config = dict(
    norm_place='pre',
    positions='rope',
    init_std_up=0.0291,
    optimizer='muon_variant',
    max_grad_norm=0.5,
)
MLP neurons of a small language model. Each row is named by its layer, matrix (up: input weights; down: output weights) and neuron, and shows model dimensions 48-175. Each number is 128 + 24 x the weight over its row's rms, rounded and kept within 0 to 255. Numbers have three digits each.
After each neuron's rows, "fires before" lists the tokens most often just after its 100 highest values on Wikipedia text that the model never trained on. A number after a token or word is its count.

L4.up88:128123143154122132175167142112082150150129088136206112105108146079126171114143133140115154116095106127137100129150121152151152105140153133150148175094098125132137142120126151112092118124136075160172123116130138139182105151138150078135138125160144143066144127107117136106152127148138119134111125086150152128115134147103165093087115116125095108152139133156130138135150157132121130192123
L4.down88:132060124150097077098096139115137089130168127142128116145137113086119116135136134130103111111116115113120137136173141122088162091174173134066154140120118120150119166108115149141126140125155139127117176111107135186125106117128145142122104088105161164083154068145133122143148119121139110143140136142185139138139140141116119108143113126132096123153105111123120142086123146125150147153133
fires before: "\n" 37, ", " 18, "\n\n" 13, ". " 8, "." 7, ": " 4

L4.up463:115107141136159149136125127122107100143116087123096112112127120093098155121104156147117101144106196113135144145129069150141162158112163122142145181123109098122137144133137126131096111136106120167083115144146127127176139132110128106115135120123149116109089104092151132123173104121137112141112168102107142143092165153150126152070162082135124127106130099132105125116159152121129148126116
L4.down463:099132126097112114165113129168084132124119132111124147147108136121095129124148131099148076066164109100125136136149112098123108135126141127151163117192151138186165068152145119104079150147095099156124146176121131101156115105081112164111120133119104129111102113099102152100148128108144131130131115111142079169140089155141113124169122117121141093124108097116112130121110116141150161126145
fires before: "\n" 22, "| " 22, ", " 9, "==" 7, "s" 6, "s " 5

L4.up654:127085115107123124084082127128134132159118133120144122090129092135124072123122092160158094128090119161126101142144104148148116117134102134161111111120172158153123139130104114091130095083168137154151122098127120143130166151102132108140093101108094140126134120151149118156129114139163091150089142160139111143145141157143097101132146103133107105152098157141118100090133117130081112178119
L4.down654:088129119106109125134110156129148093154111176113129093099157125181091106117144124136154170175126145151121152170106140103145127116158133149128124092112140124154116155133096118113120109108138163103104137146139143096107100163100138102136158064110143143116122121133151160110103129169120108180058143134160154132108092148151184102101155130161105120146107113112107091151148126151145152158128
fires before: ", " 37, "- " 8, "," 6

L4.up1102:137108154086143104120104115111114125141085081100122137108126076121121145134147091105085124136139089154133163135110148087128128161169142112152132120142081162184111138108113118143059103088123130127128156135170141178145135103182139128137111067121098113146105129131154127111125102110151090136131103122129114157105118133096097192135136135151128199096135124124099109114128180126111116179137
L4.down1102:113136145158156156100115118116194157140150163114124132129144171138120132114114142103093121123128138145092129151160124134131126149098145178123109105142113110138117117158147152117173127173123142132120082141117082080084122154100121100120113143123107182181169097124105126152085063136131124120157089098136123140170121144112080150160140146125101092062088094119146124132102117133172109108100
fires before: ", " 21, ". " 15, "\n" 10, "'" 9, "." 7, "\" " 6

L6.up1112:125169127153128111118108099115137147152122087124081140126133137141152146136175112157160129106117126131116116140099098098110164166139143122154116133087142131154126165110094099108120158138121133140132142139097111139149143108087112113127131129159137085116104114141121116092146073115108154147136234153101133160124112131127124138145182125134120133081075083137147130109189146102138082125131
L6.down1112:146151118122154141086128129141173072136147178165123118147163164107132148118111125148131114142129121139090112109154116095110111058127110117116132107120155101132130135129165097170116168109154157121125160128122164150102138110163135105103156130118077099124156099089088159118102131134134145164133092136121113128160106123095106112143135129118164076111164166131142154143107090115157123132134
fires before: "\n\n" 55, "\n" 15, "s " 11

L4.up303:194134125146124107098125087106146184114093127095095128099129132110120088125158132105136124108120109121169107120106134135118110133101120094134137202160120124123150149155097124105140082106124127111127144162167124114146153109104135127165130089105106139135078153114153114164135114139118126131149128154117122089100135108116109114121096164111113130131123154151109123134147115090136139114108
L4.down303:100118137125094156150157114180100166143099100113163111121079131134125126113094142123132133128092134153088136124138094125135081089129123124143093167186132163118113138097139137159099082115144089117136144137092092155122095137084117119112137114146123125138169129085108110124110120128093127182121105086130146146145128142155140145122153142104156112134152105118132097111107145165120082167090
fires before: "- " 57, "\n" 5

L6.up1047:127114169106158084104152134116112153121103117137144157103145140101148155137150130116135136124139109136122132120130110113174124106110168122160174106115117158100105126110104124105076096122180143115152177158114107116123115128136085080125148108121063121098120162147123124145092117145159100098108126143121117145124142116129155154122169096132107175105157112095106101112121111150160191189096
L6.down1047:107161061129085143114169123104173130170152132103102108105125162170117099114128147140128104150152149137139148131160163143139140123147121178134137109114094087137096120131100147153102121116118147187141144129121148124105122158134136127081150140141140157126155091117151108109119115109116140128139103135128132105117107176129129105137092138122157102185062123132113105137131118097100128150129
fires before: "\n" 44, "==" 7, ": " 7, ", " 4

L7.up543:097155118149064144124152061160111147148132132141102148114145141119127102151146141074138139170141143102100116073104134127097118129121106123114105155161144157143155135111135117114146099142103122151155115098147127142130133138167163147099117113155127161108159114093098115124109132125140132117098149129075108087097122098102108114125148138100136110135144149161114130114158108146164185122118
L7.down543:101142155160134124063138122119153100121128176105120149114117136094105149104144146158098130125099109159118161189104123122127123181149153093097142091153118095143128117141124085133127149125119147117122136088172104105113139123144159146158128082100106136175116102119090114161162126109106156107163132115146094140152179143151139120128121153151163117154185113144144115154117134099097154092143
fires before: "." 25, "″" 12, "′" 12, ": " 8, ")" 4

L7.up997:158132086088125150154137152074131141119140129075167122109126128150080144090140110145102105155081144137094141121132186123114105151180170110175107123114106128114123108089175132103118113113151106140118132143171101117120157126161113098127100087142110136185109113133113126133106108123147178188102186136111127085109137104123144107127121164106140124119114134125132108150113142138136074125120
L7.down997:153091111137135140110104133132140115143118139133107105166169129111122149065129120133139128153111104180107113106147118123113127165114162176106132128157094135090140059131129107127096155154167151126149090134119144107094123104124156173117093179096148177193126112123132135076107161103112143168112123129175112120115115135117120122126131122092092106126091112176150111119111110118151113135156
fires before: ", " 62

L7.up731:133164131179141119100103081154140131164130115114119158124092164105141098157130150148116159107120107111113142095129118128155169139132145136154127157120134125183151111091118144098105162134124154118149130151133112116091099062132121159129085134152124160148171105110115140155091133101150134125121128084114147144100133162114115108104117151086119102103193106131152110125125157160068127138157
L7.down731:133128107131112098099162142124126142143118043132129130142129130108096147143122126134146125130078107107118157127097107146134099121156135156087159086112141100105114146120117119120124158137139166117128093104136139155152086124150149139105127161156106190130094076136100193109130140116146124092123111129134145153082195155136104133122123150094141076137117123134114119116124159153109128141169
fires before: "." 90

L7.up745:108145132169171142169140127127061179101095118137146143132093115124071106168132126148155166117103106095099133112123134152135148114075164141144107185132139116132152127163158123107147182108111110111128118130159098166137075109127134125126156089108132105162131122102174088116154137081085140134152063145115140108164128164144108149136167139077110090094122110173108086108105100145180114070144
L7.down745:120169136132130120191111119118134124139063128125131143142107138144117145139108141112104137181162153140149103110143128109140121120115105151091184096124135113140104137123168100177116129113129157143153170138097110146138103145114125130136108135139181099005154115133147118130121087122180141101112143147137102133179090106131075132143120118127125140127141117113128091115174125119121156149114
fires before: "8" 21, "8 " 12, "9" 8, "7" 7, "9 " 6, "sen " 5

L7.up429:120134124134164127084167123128131125154156093117193133123084123122114161139108146150148138130145093112141090091124152119117173111123139162098139109095104130141150119137130145129121156164097132148171145144131156139155125106110169141141098168139159102121112132116202151160106116148133119159114170114129172109096120164098164125096149133138117159149179141169124126118150125095099120149139
L7.down429:108074153156125135156118125109144109086167097104129053107184133124103103159115118154091122085171123159141106122116105177154137088156148103135129167132116120140138131109155131087086095112165168158125154124096101124133123105170162119090105089115097113052137140154100073166135114137137130132176158121158150152132121141142086117141114129105129141167125182135139153099145142121131171157105
fires before: "\n" 73, "." 5, "\n\n" 4

L7.up299:121146111163140109144168138112171081095107094164115111121131182117170140126096141115119093159180116119138122143117123119110117114112152078088149138143151126099165132127131119133142076150130139083116121128165122115104137122136125156158121149111148123110106155096109109160119120168139113093103173151139168123114123102119116117145115114127110139109136106144088113141147129153133160078155
L7.down299:139130104124125111119080135165097119135128109126191131138141092125090127132148122120170072164093133184116149143119165132110091105151118170145111121132114117134072199151166125082095113158138126146140130145111155141151140120113157120119131170152075063021150112156133174117147153114127179181105093133130142095079100139115146120158116155128119111134104143147122122126139150158098148122105
fires before: "\n" 50, "as " 12, "\n\n" 5, "0 " 4

L6.up373:143100113137128157122160131123125093137125148086141116143126084149137088124116154121096142160114138116111120100106140170094110161103123123127159137093092115142143118094117106125094111172108157136183116135100116128120095117135165124162075110129101111132158148153130141161110132099141122160176130100168177105157103141115152128113057093081104093148134112159150152153119159147093123130111
L6.down373:125124127122142135112112165159155151122166131121101107144133152154156156123110094149103196105139131158147147102117114113116159118152136094116125139071094123087125127088084185121133126085083116135107080122106120117109130130114154135130091132129143201121125122076106137148116144147131171142113133101139126132134128141117128140146094135129149097150095139122149148116143125161170128131131
fires before: ". " 41, ", " 26, "." 20

L4.up1248:104166167106153109064124119072106152164104113127131096146108167134169126135109134124076099083154094163125153117116140148138131096122108147114122167122126139152138169131117118147089123080154147109151113130120090164134148137113158131107076116141137129097088146107155124135122056108105106163087107101141132160115139140182149109170109097146130138091118128129108133148138160134166116152140
L4.down1248:141127130163140094099123113091142113120143090141151174077152123120150105120114122122153105161146095103138115121140168115116153118097094157123156143095133122186126162149118165147107152193144087126112124138130165133135159115154120155129131131128085151133161100102085113098110149152121185140145095128122114107135144106104158134180143134135110139104131119144127162076137129107077139144140
fires before: ", " 40, "\n" 5, "} " 5, ": " 5, "-" 5

L6.up779:151084139143079078152100110095087142096110147097149120174121185079134134113156133147101157134136139132136128148113165136132130110117135114090158137120068138152129142130103124132106145171113090126162146096136104123109126137148104131116097110163136113132107115140173144131173150149097174155126162132135120138111093091134132113112151100167108119114153117119088111111126089094088088112098
L6.down779:121157098136119141125109183154107170127134085101096141127146108128132142135104145121120158158121133112091123170094102098136130131150194094109116171159083203126132157096161105108121063113137144123132134123083150095130128096180120106110115078120145145105154112138120109140133152095150129163097076138129153139091151136134129085158132112093090130138135141123125153128117145168103138148086
fires before: ", " 33, ". " 12, ": " 5, "ol" 4, " " 4

L4.up1129:134119139109127156108131158157139069130139081145108123154141137101097163144119106159146099104109110132130134123109119118093084154128155148154126146135130167121169130156140057134107103109137162121135131117118148125136117109133137127100117171106069052142173099097149106127126174148131127116133118128104121128101166120135148147111131111149182136120113089088107088119123117103067139132130
L4.down1129:116120115131089110132126169139104166098124154081133125133139138127154090082150147101163138113148081115115146113180126094175119122161101122127128132117116120108112105129123127157095165117095082102120154111116146162124119150127132114165135118120169198175150151128136128124122120098142123134137137124130138110140125118148110133106123124107103172165129094127091184173122161138191172093128
fires before: "| " 46, "\n" 9, "|" 6, "code" 4

L6.up162:116136104127117159135155145159120106141098073119096142147132145124145158156150124137144140114143137124175146126139103138089142157080105127117133146135093106101153173135120143148148180129147138137147124106123151133160094106174146147106114121093170109131118087145150147137117119142092176090087145161137158123130100100117126143105108078129133116103136120139107178054103130125083092077114
L6.down162:104126142167114093090074122118147136117164098131162146113174109144123095167168146115140146094091117105136132128130131118121124091158163148158105138131147147132163118128114132095069119140107117128149153101112087144115117114131121112091190171109157141137127128146120118120117136165117122147157098115110131129131172078130144100100096168132138174157115092119096145145128130117136107127109
fires before: ":" 37, "." 18

L4.up192:153114147101164144108155105113117115123145090124090185076135099151087131133112125107136085143104155128174151125130106137115132123120130166109089177140139125131152126136132129142149080108096186135123184123124160152138125146108105135163163111127137088173145087105126104137129125110147138106085124171112136128166146126135095151109141128131141123139120143134138147118114125106140136097123
L4.down192:125110115140142124155145165106112129119120128132159152134102132143112120134118093140113137118137093101156153123130129134153093113137115124120118155123120139125110151137131135120139138133084149112113142106099116122129090148087124132156127136142100128172106185123157135117169135106123132177129163101141134145092121153087153133142145169111134131130075103105130147116056085099120124128164
fires before: "- " 53, "| " 10, "age " 5, "|" 4

L4.up1051:088164113110131076114168104156140140099104144133105137160108091149098110092149133147137141127124151125147142179142122147158130149136122132152119123139161148158114123085111131104146161085140113140118132076118136135143157157098142117168090146109125151110107116102104169181157124101113124183158081084140116143146105159113107136129045140137124078116160131116149123160128140119137180108121
L4.down1051:147139123160146168135143147111097176139142107097108129113131171142110147119155110124155134133099114095092102094122122156123140129103136102110161149107104135146096204163158137104139150161126149142160165151144099153135091126177130169116168133120111123141154131136129132145117130131106101121160148153140100120142111098112106142139127112101169190149096156126132129111119122137122118172143
fires before: ", " 31, ". " 17, "; " 10, "." 7, "\n" 7

L4.up902:146119096109121115098183112138088151095080111151108102167122152113156115135129135118120167144147149153102144101137092133159051150176121171139147110159083079130106131144103151110088133094188183132167145127164110080143117120127106089146174163142158135098121128125134134136163134111129130117107150147148133128127123154134104105156153085097153123135087119178106130135101117178141140105114
L4.down902:168107128140159135186098115093112134106107133117102155150139096110114123138115099165161121138112136109158143123129143161133141125117167158126171168126106058110133069105122156166164138099117147160144116148140107154088152148102141101111124071124117073142095121104114124130150132146171118146130125148172149152105149104120064121155143131166120141141111095123134123134136151151128154138100
fires before: "s " 13, "8" 9, "4" 8, "5" 8, "7" 6, "6" 6

L6.up305:160138109125116114125154113149126150132158109151115110136091143103154098111101120136090154175098126125127040094132122127133137110155131150092138183120125146126109139113109094162130129096141151097133104130114086118130140089120130129136158160098114116090154116148110167078147193092107133114107131169128169139108144146160134095111135131108125118173098115153129150127126112154142170184137
L6.down305:121117127142156107123132102116145099142157145146113129107155118112158144170087116143118120156143148158148141149120141104112093124158142090129125123132148129125149105090110088143099108137127127099121140099097174085097132135106124127146128117106174074082092156164130138151129077141133116070156133090153120094165142126098160102093128118144207151113126146159106142169136133162125112164125
fires before: "s " 80

L7.up1008:131129147136124094131131134113136071147110090092123154135177120113155112081198117127157093133095150116131117119149150119117150112081164152126152106138133125124123106109164131124137107126125155096127092093136145080109091161143149144120094155133158051106092094135100126080086140135115125163154116116154159143130106098099142141102115137094120136148136137170120114133120102137132117121139
L7.down1008:129130104162133107099103117121115146111116132132110094117073097098119142191116087114171127115106127105123166113114117117111096158134133118141141151154121086162133153132139132161113120201150126116171116123127134147188133097136119167171175156149152164198151128165140134149140120081183128094139101124134111123144102155118134072128111127119155170136140114111102147120126148115116110129097
fires before: "." 21, "4 " 9, "199" 8, ":" 7, "3 " 4, "7 " 4

L7.up661:108112132098120116087158129143129173125150065100175137124110100175116110132115126178157111148152125078100108112117126128089120123140154134139132136097140134152118169096110120141157082130119080148131115175128141149136150149109160115175150158147120141127091130122121106109128139159078152102144112139128138137068122142117130120123127127165120131112106133122168091148141118174099118103111
L7.down661:106135095162140142150072141135064130129161131146114116145102087138094107124102124159157129107154090109092144093140115102138124110111144142106137104116070084114111161132189121096092129134148145136111134165146152132140106103119149142105132117104138135113125138173152137132138175171098106114113110125141166161139161111114124084113150164128151129141151118124128117129153127135118130149105
fires before: "| " 57, "on " 6, "|" 5, "in " 4

L6.up1107:086120152148115109148161121117152144143155104123136084116162142141098093125131119159154127137132146128147151120105200135108126109120130079146113130120148128111108160143198112131112088122139142129116094125081098164103139117096109151160055133128152095176087136121123136083119127127173116138128136152113168156136117158139121141135137101117129128175161121125150123144133132125138142134113
L6.down1107:091122128152168100115099112176140125142155155100150117148096121114153121101074117106147130104140117109114102112136123112128151114161083145087088139136088126108116205144143123144133112101120144159083126136121137093145088164115142119152068132129103180150124142088160159130123127114107150120137135119110123132098151137168122120127109143136124076136144114134111141148095144091145158161158
fires before: "0 " 13, "4 " 12, "1 " 8, "7 " 8, "9 " 7, "8 " 7

L6.up856:070118154122193132156126192151151147122139114102121122186147101155120117096154114126107122127144110114110135084100132159134135153149157137134154131133091156134109071125136120137088151102093131128142152145109132125141093145125141127110075111121090147077149121115125141107143089139111101186126100107138087141125129134128153116130115112122136147103125167158116121110134140127148091184104
L6.down856:111056132136143101107089146149145159112123109166120154089127162139129128141139155106116177118121136165118122107141136177127120127151109126133114116116119096147132189141134104119136127116137143145099120135148142151113147131163133138126106139086118153146150127097095098157133131107158159168152161098124120117108105131114132121111148120114085088117120139112110104134128137112128112112196
fires before: ", " 31, "; " 19, ". " 15, "." 10

L6.up508:102095135126174147120119138133104151121169143124099097120088135159126131153122145172111134105126147120133150124135124132135112104122116134142136136138151154093107122137148128147144102127117109156150096122114108077159100152137099147117146119117171127127132140123170120095137156085169150142093095113138122127108144113140059138162144163127118113113124110150117092076085162122145107146185
L6.down508:156146142169150134135118118174147108148132115119125160169104133125111138114109112103148134157075117096170143137142104091121084173150124104149134106097144113090095098138150118146122159146118143130173130087133149122133122158132138112144149134153107100104177164106130099119119138123168102117097120106103129126120137078152132139126143144132140134134121100124123113119124147185117108150144
fires before: "7 " 18, "6 " 17, "7" 11, "6" 10, "8 " 6

L4.up74:083141136126094087186103096158144150126160075120111138128136125144109134094096131095084117144141127137135096086168121124120169159132121160126131104111096161161098144065101157155084143102140110138114144115179130101139179127129118101134117133099116139127084142132094120146139065101138126152160124149131134140107129201122122157140114137159131124094127111150096108120170138146104152131125
L4.down74:106146137128141134113133095113135143123143129095132144102131107129151116166145143154106117120142151122150136163161115089187152126120074103095123116131132109131140108123158136129112137149115128105085112141117189150150144141130133128108134179131133159136146093145145135105099114156097147171156115071120094171151132125132105095172132177117105132107130147142044158099136121103124067177116
fires before: ", " 23, "\n" 14, ". " 12, "\n\n" 12, "-" 5, "; " 5

L6.up758:123093155117145100082114088125077113138099131129110152109143140121114136140130142104131119107109122148139175125107149100130156131106152102183137104156149139131157148129144143128093118120177126176100094119097085080170165104153128130145122164202128112099135120113123123104129104123158131127121099112144126132100124092155162135143118091072136162097128160184141062158087118149114121176116
L6.down758:137151156131152121104092149111124152117141057091106114131127115133140150091106116148126130164128130117113121148110101144126200114166128115100105134104093114119131159076141097124117132126099105113134131103131136147125088100124137147105123118108108121144107098114184130106137117120092133106139111099152092181112121143119127141110065155119118149095098141127113155117092118158090158149170
fires before: "." 18, "–" 17, "," 12, "degree " 4

L7.up184:127097122120063121113149100140130131160151119113124135140112125119139093120123120121175099149131101126142125130176164138134138095154153152122154158149152152131169189129161155195136110142131146136157077164079116128142125116108141117118151150118114176119157116113148124144107099115122110112138181105126148152096121106139126118134126112089126157148107137141144154092139104162090102141139
L7.down184:127117117113110111136136069174129133141144112116136134103143146141114125139155150138148145128124107110156133139095116186131102121109117160134156139108121096145131143108117082132122160160144142159136151084131123189091096096118150174125124129167106156166124113121135098144099139134152123118141130145145121142151121203135103116091136113123156080114114112139114095130159164113129154195148
fires before: "| " 72, "|" 5

L4.up1105:095170160126174106132128148089114069162118117131178159144158120178131129080183099115114138132097122137109138092127127115111112202132141106109123136126140142167126166122122128155146095118124099120173120116140147094132161137174139160145116166128135134073117142184143143140104085127124076151130084109122118135118128128146121137134132085145152135098078149142102089101120138117120167151099
L4.down1105:137139133168110144134097148099100122117154093140151183138104101123149108129110091106172103143156101140133140133109122124140205105120109136154128156125131106145152152146147135156152094124130095111129092153166148126119152149161102088077105105117114170128107115178113136138129082136091110164103142103111144086119119141151098095129107118141147128093125149140150147118108146165129086137107
fires before: ", " 33, "\n" 22, ") " 7, ". " 4, "\" " 4

L6.up1269:111147129153161141150121140116111149115157133125141057132123097132105131129107101135128139125163113105134148111115093166147141139117085107160138185177129134132132117127115134136191126110104104181119119095112095117127130136139118138098101151119159124148106165102193168132118109121110111138120101147113108064097123099081108100148148156140126148137175126147067150084144174173153103127182
L6.down1269:103122142115164146105139155126120116112116156118124143141126163188156125073114106157151108140093132122163101166130096124161122101159096088142123151152127120113114101117139114066135095133121119162103139091110114120148146128117140142150138138138121137117140154107143096148135085132138119118181116106087176160110118094169156149130092121146143162115099163152106134161146172192121117123123
fires before: "6" 25, "5 " 12, "5" 11, "6 " 11, "7" 6, "ush" 5

L6.up333:114125114109135131133145123153143125104138043153162069089126154153148123120135118124125105128086132116140149151155148153143161099123126132102169127075097136123161112107127177110149126115162126110167148127099131162136132097217161132115136129095087146114120104150120141161139174137199148108096117117128143144085152150133135104136141119164157144129149103139151131144133118151135162128127
L6.down333:140126140104159081108143141144142146123106106126133158112150138103116157112161118128121136168070152157136101119103149118155147095096120127088158124123084114152135134147111127111095125122117113096104148185151110095131183122132120110129108152117112141049157095118187125170111119101102101126147121109157145138144151114088137115118073158139145155097132096144093109124102147107144070150102
fires before: "\n" 92, "\n\n" 8

L6.up899:129137104105136177155138117103151132128142129145100124078105148148120134147138134083132140153102123133133100120156100126124134118131148142150085180123134155085095157125130115101170108085148118148130073126094099133153115109079159141146163172157085112109135124140103151143164102165143080132053103088134128116132149162072150142126128115123121130135139097133114152141122085119091128145140
L6.down899:144081117124095120142092133153121137120171096105088104150113105145148105127111142199169131147137150079112082114113151157142114122133102162125122141145125120125144168111103126111131153162150100143106124092156131102074154141143165135125115133128119134147146152128107141102139087149119138157139147112144156107144147070147137121161138169057058159157131114131115106127177149139113133151069
fires before: "% " 43, " " 7

L4.up379:115139092135148123103131137106121137109146153113096103077113132138116143132151128146096129139165116165125146152151146159150126114151131143159140132121119125147126110142145130104123136135176116109120157095132142148116139113166080078129078109143126124134123096149085153155142070136126165139157157099101108099100118120155148119162117103159140106140106149121143179149164161102116143109131
L4.down379:101150122165122122136101121138101109131123165128104102131068109126112148141125147151147119132147115151123124160086163113128144177133142146129161167151120142120128090124115136124127101112137158153107111126125163138121145142164158118147166147094071114089082142146090122114136114115088135130154093083149141121113117117145119136137100109149134127068136138098098117157087160146193108193124
fires before: ". " 26, ", " 21, "ived " 4

L4.up971:127110159151166108124148134122156135152144154129094130110131111143155100092134080121114130133180115134132118074140106106107121124174141125118109128086102124110114118095128154132123135100135174163119141149122156144107100139087099140126133127137171129121161108114108167095118160108149123153142130131091184148144115146132156112088116103122100153125109149154148120133144123101131130095132
L4.down971:148140147109141075124121113110149049089125138112129091154117141140101121122109132130097131123164096162096117129103136151137135125151131113151111080139145160190124152101138102112124136102163154196186093138093166164128115120142117142130124103108114084114140159150118129128126124133150146130154144145149097084073113149139117156075149096121136138112144150132125108124130125170094139141103
fires before: "s " 50, ", " 6, ") " 4

L4.up836:139101137150134098103133142113090136191102103133122105177125120108160152100103091122161131177116148112125152150142125153121114152182131157090155140131123157139149144109093176121086114083135143134138088135108155158101142136132165143150116112155105112132142138123095119175090111142128114124104117141152216138117139103131113109124145109117106113058130136125121121160127127125097110104116
L4.down836:123077128120160097116091160132110131189132107139135109160100160097116118125170135128125167118100153162105098121121138088131087123120086131127077077173165141123128203140162108160130151146129144130124143150092132141104150110172105140130064139147123095074139098090146113082149122126125125145103180157103137104117133118113134168105140131101115097137085143131125103112143139125142120120155
fires before: "| " 49, "|" 38, "\n" 4

L4.up1137:103145132124121118123153114103113160119093102165153116118110118097163119079154141163079166145115141093145137122118147155125149149144123141160080103147102096138121092116135114145158129122170099112143125129155169142131090112114144155148085125110100124071109144131104155125137102118085102155119133120139124141129152155118092145122100155113114090111096151116132114133125082157136151117110
L4.down1137:161109148169151164109108125157145087076126149100092093203113085126105133100151123163143159133089144156120133104179126068108095083109122139101151127114134160136124183114117131111135123066093180171130145126128140172128125162134133130122103097128140132130179149160100146159150154115112137125144141114129141113128135122096158087149114102099118119158139127137118110092123176114126172129147
fires before: ", " 27, ". " 23, "s " 16, "." 9, "'" 6

L4.up655:162138084150158146095112096167118130129108101155119122145126102115113120127117155132126147128127139139147123121115095152112148148145141110148141118124116153147120134134116103125143103121111125107122111109142116129137116105152151123101105116129138126091078179105143124124139121134178129132135153164120120120068177151150137115107077123107125143110130132123128109124117137125106174166091
L4.down655:124144096132130117154130149150119082102183098105173143140135100138130132085121121105085140098128107168109105127142137130164121096163120108104145114121108140139091217108127088139092091121142129078141151112143105099076140111134101135100120136086117118136141145130129121146161136113139110167076114154123143167108143156075128095100147124141135079162090112138111107155137161135130100110116
fires before: "\n\n" 71, "\n" 17, "s " 8

L4.up1053:106134107117181100100092139108179126135131122095121116137140117130091128115151145142128144166106079107149107130129135109122070103175142151138132102135125104142133134167086123133129102080117138130150129095121148126144164148113155118115134143127134165095148095133126108125151123162121104149118094141124113096177137074126092142050147077153104130120192135154116145113110102131153148150098
L4.down1053:142105109153106119169165158117116130152121144134092106147142120115132159129130160128162117090124133151112112132145152095119133123138124095174130119123133153155131201122123096105127176118143140136151181143150147152098150126126131163148165098128112155161123162124093153111104156095108089172148134145142173131157157108145106127114133122125163079117132136107109104164152103142115144158154
fires before: "| " 32, "|" 18, "- " 9

L4.up1221:165125097133129137117112114107109119106108112134154081129136154149179115161146152103129140120151104109161119121173159136101144151129148146110124138114147161134181160072114129149106111119146113133134093135145072099131134096139133145132173155114121116061149118097117132179143107129154127108200145139140183120053145128123158137140081110150089098133105080120112132145126180137134202169138
L4.down1221:125139140146130165129130108104096111150135121134100086132119107166131154156111110129168124182173103140130125100113183083103147136125110118107134154115114168139112119115112092074157132129114146139138131173084125122143116145132090124113087119096170130070107110129171158142157110122129141111122106094122183088138128168108137111161142147124113156166154097142098153123180115140111123128078
fires before: "s " 83, "\n" 5, "\n\n" 4

L4.up1155:123131149159146123119139109117139113117078119135109149138161124109110129155170131128119132101155086141118168109119168141106059146124149124106097099126095127126122145117102168140133100106124142116150100128108163118104122160097105123085115129123124109152140176126108127116127173142099112108118151177086140163072140113166118106175127179043125164140096133173106121076117120140145099122116
L4.down1155:127143091162123098129126127125125143134148107144144149154123137123113198108133174096180103115142150112113180180140102143138140088116111114123121102181122118107121144108129102100144064127118129109095153134160121138115107140143129142142138154138147087101125155129163142105103162143135183115118114154112120101147121107120139091144138145057108127107097135104142142150143155167109159135110
fires before: "| " 33, "s " 24, "(" 6

L6.up1241:112120115143141106114143122141146126101126125134135124150138077123137116141140142118104148107136160138127131096140127149135133122199142145121135120169110171164146104109102153134153152136145118136138102088124149098144100126137128089139128150129109118117103113101116150108152122105105134185159137134161113165138117135141133163125105118114074091160166123114112119153136165160114157129102
L6.down1241:159110177093116213123115152093158118143167141144132090112171110150118137134123123091145114138136131110139122128080082154103128158081158120097142150093117147130068101110137151086104116106097153146088135109115135131127133148095114143131159128125125149180161128148108117139100081160156116112120113112134162130125094126128139146107112097157114111147163129138082113121108064108167157139115
fires before: ". " 21, ", " 16, "." 12, "-" 9, ": " 7

L6.up804:103118133125122136110103139177124156122166149165108159110124117138105087134099140149112133135094160161153144116122100148173099122123136099150163138144124130106164132130136161139189125099128108119141172091119081140123128134105145097087137104146130137128170131102132089149134136063136107145136104108145143110092124102132091128143153167150124101111126114133102121143127173173118117109180
L6.down804:100154099131181151131135150127113150153099143146119107144078106142109166122143131150118141152097156122097117125131102144103120188145102151129140154127110082111108062083124139148100167152169122140109093143145140168126124139128102123124110068113115121111162162140097122162170130091165105106076079187133132119115098128141113092153102154142099129126131081107091106152139110154121155136149
fires before: "7" 22, "8 " 19, "8" 15, "7 " 11, "9 " 7, "6" 6

L6.up428:129135140136125150173124117092118126060147149075104096126122163117162132125093116187112128126094125097123142123130108107135151179112103114166115166098118160159135166118112101104118162125123117131151117131130131126129073112138163182105093159152111071119094141126095097134114159121122150127131143115139127131141079103141127169147094114121112122132123121112133117086087128144131103117104
L6.down428:137120136138090109121110130101132104106113128117111091091112118175099107137141121111131151125171111134166114108118111180156125092166172136157129113169094135127145214132109080120126112123122110108071145137117153093084088136141088142184112121121135158111154130109141150114133121129099047124137125156106120135148153166149164142151121120151166068118141123093160119150118117143181140132111
fires before: ". " 27, ", " 16, "." 12, ") " 4